config = dict(
    n_layer=14,
    d_model=384,
    n_head=4,
    n_kv_head=4,
    head_dim=96,
    d_mlp=1024,
    vocab_size=4188,
    activation='swiglu',
    norm='rmsnorm',
    norm_place='pre',
    norm_eps=1e-05,
    positions='learned',
    qk_norm=False,
    attn_scale=0.102,
    bias='none',
    tie_embeddings=False,
    parallel_block=False,
    init='normal',
    init_std_qkv=0.0243,
    init_std_o=0.0,
    init_std_up=0.0243,
    init_std_down=0.0,
    init_mimetic=0.5,
    optimizer='ademamix',
    lr=0.000302,
    lr_mult_o=1.55,
    beta1=0.9,
    lr_head=0.00501,
    grad_clip=0.5,
    warmup_steps=391,
    schedule='wsd',
    decay_fraction=0.58,
    decay_shape='linear',
    final_lr_fraction=0.1,
    batch_tokens=131072,
    seq_len=2048,
    doc_mask=True,
    train_tokens=868700000,
    steps=6628,
    dataset='wikipedia_en',
)
MLP neurons of a small language model. Each row is named by its layer, matrix (gate and up: input weights) and neuron, and shows model dimensions 320-383. Each number is 128 + 32 x the weight over its row's rms, rounded and kept within 0 to 255. A neuron's up and down rows have the sign that makes its largest values positive.
After each neuron's rows, "fires in" lists the words (lower case) most often at its 100 highest values on Wikipedia text that the model never trained on. A number after a token or word is its count.

L3.gate538 [ 92 140 129 162 109  98 120 132 131 123 111 131 208  88 116  96 141 114 144 175 145 153 124 150 161 129 161 146 123 171 118 100 197 156 124 132 136  99 104 136 153 132 135 116  97  84 131 138 113 184 118  83 104  86 183 135 129 131 165 115 127 144 112  70]
L3.up538 [167  80 134 164 126 156 126 123 159 145 115 154 158  76  84 115 174 113 109 139  93 113  72 132 131 146 139 132  58 152 123 165 123 152  88 178 174 108 114 142 130 147 122 144 105 151 151  85 131 120 156  98 140 111  99 140 168  43  57  76  98 114  87  92]
fires in: "died" 15, "following" 13, "place" 13, "born" 11, "studied" 5, "required" 4

L6.gate428 [140  93 125 179 134 146 140 106 113 114 153 108 174 140 100 107 138 102 158 170 116 102 145 126  68 138 118 121 129  80 111 129 186 127 127 126  57 167 142 178 106  68  84 151  79 148 108 129 179 158 148 188 145 102 104 122 132  32 136 112  97 131 143 126]
L6.up428 [ 54 136 134 137  83 125 107 110 150 135 165  90 143 204  94 109 104 149 139 152  92 159  87 124 135 111 172  96 146  83  96 158 166 153 175 140 113 133 149 116 145 132 119 131 156 104 106  95 122  83 125 193 165 159 196  96 143 139  46 108  91  89  99 111]
fires in: "footballer" 17, "college" 10, "school" 9, "university" 7, "coach" 5, "house" 5

L6.gate870 [ 83 101 134  85 158 157 140 116 118 128 136 123 147 143 158 117 117 138 132 143 110 144  88 104 150 101 139 136  96 149 146 118 102  96 139 124 137 116 208 166 190  85 143  71 174 153 146 179 100 120 103 117 112 120 103 103 128 105 130  48 168 179 112 158]
L6.up870 [141 190 172 167 111  86  59 176 127 108 117 138  82 147 133 135  74 174 127 118 143 171 187 143 155 167 117 129 122 123 113 124  78 125 147 116 178 202  61  74 108 121 156 173 134 113 169 173 126 152 132  97 165 152 147 113 171  81 168 166  89 133 150 118]
fires in: "can" 20, "been" 13, "1" 11, "be" 8, "may" 6

L4.gate231 [135 121 119 121 158  67 145 122 159  76 120 192 141 164  88 160  88 157 162 128 157 140 170  67 133  97 132 111 153 162  89  63  44 125 122 164 174 124 166 127 173 132 125 128 109  81  90 125 172  68 112  80 103 131 164 137 171 155 152  85 131 146 156 116]
L4.up231 [152 135 104 172 146  95 111 130 147 104  85 102 111 170  93  94 100 103 159 167 154 149 119 118 176 121 129 132 174 172 132 144  76  99 100 151  63 121 127  53 195 135  75 151 127 146 186 169 144  79 111 184  94 148 138  79  46 164 125 153 137  75 150 100]
fires in: "11" 18, "7" 17, "6" 10, "8" 9, "9" 7, "98" 6

L6.gate1 [128 140 154 136 166 171 130  72  95 134 172 109 117  98  57  33  87 115 138 140 122 128  79 112 163 140 123 156 119  89 138 129 125 108 171 164 144 105  79 119 146 116  40 128 149 124  95 131  98 123 143  95 162 114 117 111 176 154 138 114 123  50  85 116]
L6.up1 [ 87 144 129 159 147 146 100 127  95 125 169  42  71 164 159 120 126 168 135  84 145 117  74 133 118 124 158 126  88 136  95  80 111 139  99 156 151  90  98  96 174  92 162 143 176 165 154 112 166  88  98 123 138 162 177  75  77 173 158 141 132 123 132  76]
fires in: "a" 52, "player" 6

L4.gate831 [120  84 132 139 101 129  71 108 182 187 212  92 193 111 174 178 141  77 116 103 110 183 186  93 166 163 146 118 155 194 123 108 119 124 115 111 208 148  99  88 141  92  95 126 108 107 127 184 125 148 123 106  85  81 134 128  62 107 165 185 132 148 145  82]
L4.up831 [156 104 157 124 139  92 118 116 110 200 214 137 163 143 127 130 117  69 129 110  84 189  78 100 155 129 159 168 133 129 199 157 143 124 128 101 179 101  99 165 113  89 131 146 159  76  99 163 224  93  98 131  89 100  87 116 109 112 110 170 206 177 151 193]
fires in: "both" 13, "can" 13, "it" 7, "before" 7, "new" 7, "through" 5

L4.gate551 [184 114 107 179 160 124 155 113 105 134 138 111  84 113 160 146  71 121 155 107 168 145  68 153 174  96 161  92  94 126 158  83  92 155 115 155 108 146 155 105 123 122 121 150 118 100 107 101 166  85  93 142 140  94 195 165 182 163 111 171  75 149 104 137]
L4.up551 [113 196 101 168  92 141 147 121 164  93  91 161 158 194  57 155 163 123 118  74 138 120 160 161  99 188 134 177 180 143 126 111 132 111  90 146 115  89  95 159 136 140 143 108  86 121 145 116 123 181 205 123 143 162 107 169 134 120 147 100  96 124  79 104]
fires in: "director" 16, "minister" 15, "president" 12, "secretary" 7, "chairman" 5, "department" 5

L3.gate135 [102 167 120 117 115  84 107 141 122 130 150 126 163 119  98  83 217 159 127 171 122 172 107 138 145 123 133 125 150 171 123 119 107 114 122 162 163 135 176 130 110 169 103 138 138 157 154 133 108 112 151  80 142 139 178 148 144  31 128 126 209 144 185 140]
L3.up135 [122 132 107 126 152 123 144 135  76 127  90 168 163 183  99 155 144 112 130 129  85 154 178 172 110 165 190 145 143 123 147 164 117 134  99  75 162 123 127 117 111 114 149 100  57 164  93  99 100 118 122  74 113 181 128 112 140 103 118  81 175 171 139  94]
fires in: "season" 19, "election" 10, "qualification" 8, "edwards" 7, "tournament" 5, "football" 4

L7.gate560 [157 122 122 155 158 140  29 113 178 111 136 160  69  90 157 132  85 144 130 144 155 176 136 174 166  81 169  89  79 163 123 104 136 110 148 132 112  76 123 125 106 163 141 102 112 101 151 112 125  87 131 123 152 141 158 122 176 151 147 151 108 168 151 158]
L7.up560 [116  99 120 141 184 162 103 132  86  86 169 107  95  86 110 164 143 137 153 133 158 104 142  95 131 141  35 144 135 174  99 108 187 107 122  79 100 129 115 106  65  63  88 138 167 137  86 128 170 194 133 132  99 139 110  50 140 124 193 188 177 120 178 150]
fires in: "other" 25, "some" 18, "several" 12, "various" 9

L6.gate308 [ 99 116 159 146 196 106 105 127 122 114 171 158 133 137  82 154 128 144 108 158 117 121  77 131 163 151 136 128 137 147 174 150 141 120 131  93  81 120 162 169 169 187 112 155 135 134 103 119 147 111 176 116 117 115 104 115 116 108 133 181 143 151 151 148]
L6.up308 [111 101 104 104 131 129 154 158  72 165 179 114 163 159  93 116 123 102 165 103 116  56 149 133 126 101 219 156 157 199  84 125 121 138 124 100 104  72 145 170 173 156 111 100 179 104 120 126 128 127 136 138 145 131  91 161 113 153 145  90 116 156 176 135]
fires in: "and" 57, "or" 30

L3.gate708 [109 110 174 110 145 159  88 120 148 141 120 134 202  93 115 143 107 127 122  93 182 115 116 172 104  82 107  55 110 186 131 126 114 135  99 120 151 135 109 151 118 126 116 152  96 130 153 191 135  95 136 162 186 138 131 121 114 213 165 154  75  92  78 162]
L3.up708 [105 156 140 159 141  93  99 110 166  77  96 136 140 184  96 149 106 134 116  95 127 103 183 136 151 176 119 135 157 122 126 102 186 125 119 146 150  71 122 161 106 119 132  98 190 154 150 140 104 146  60 129 135 130 119 142 103 158  77 185 113 141 117 151]
fires in: "game" 15, "film" 11, "based" 10, "music" 9, "album" 7, "japanese" 6

L3.gate141 [151 165 161 104  87  84 159 134 166 102 128 146 103 115 105 115 193  96 156 136 119 141 103 111 114 120 205 144  91  66 126  90 125 139 109 132 165 140 116 138 111 195 134  96 146 168 123 118 127 140 128 147 129 123 123  82 145 104 152 108 150 140 115 158]
L3.up141 [138 121 144 104 133 125 119 119 127  83 140 128 143 116 126 136 197  95  96 125 125 105 103  94 110 136 176  65  80 114 163 102 122 183 122  94 136 131 143 124  98 139 151 133 142  94 113 205 129 159 169 121 189  75  92 112 176 154 115  41 102 155 162 136]
fires in: "division" 27, "center" 11, "railroad" 8, "season" 4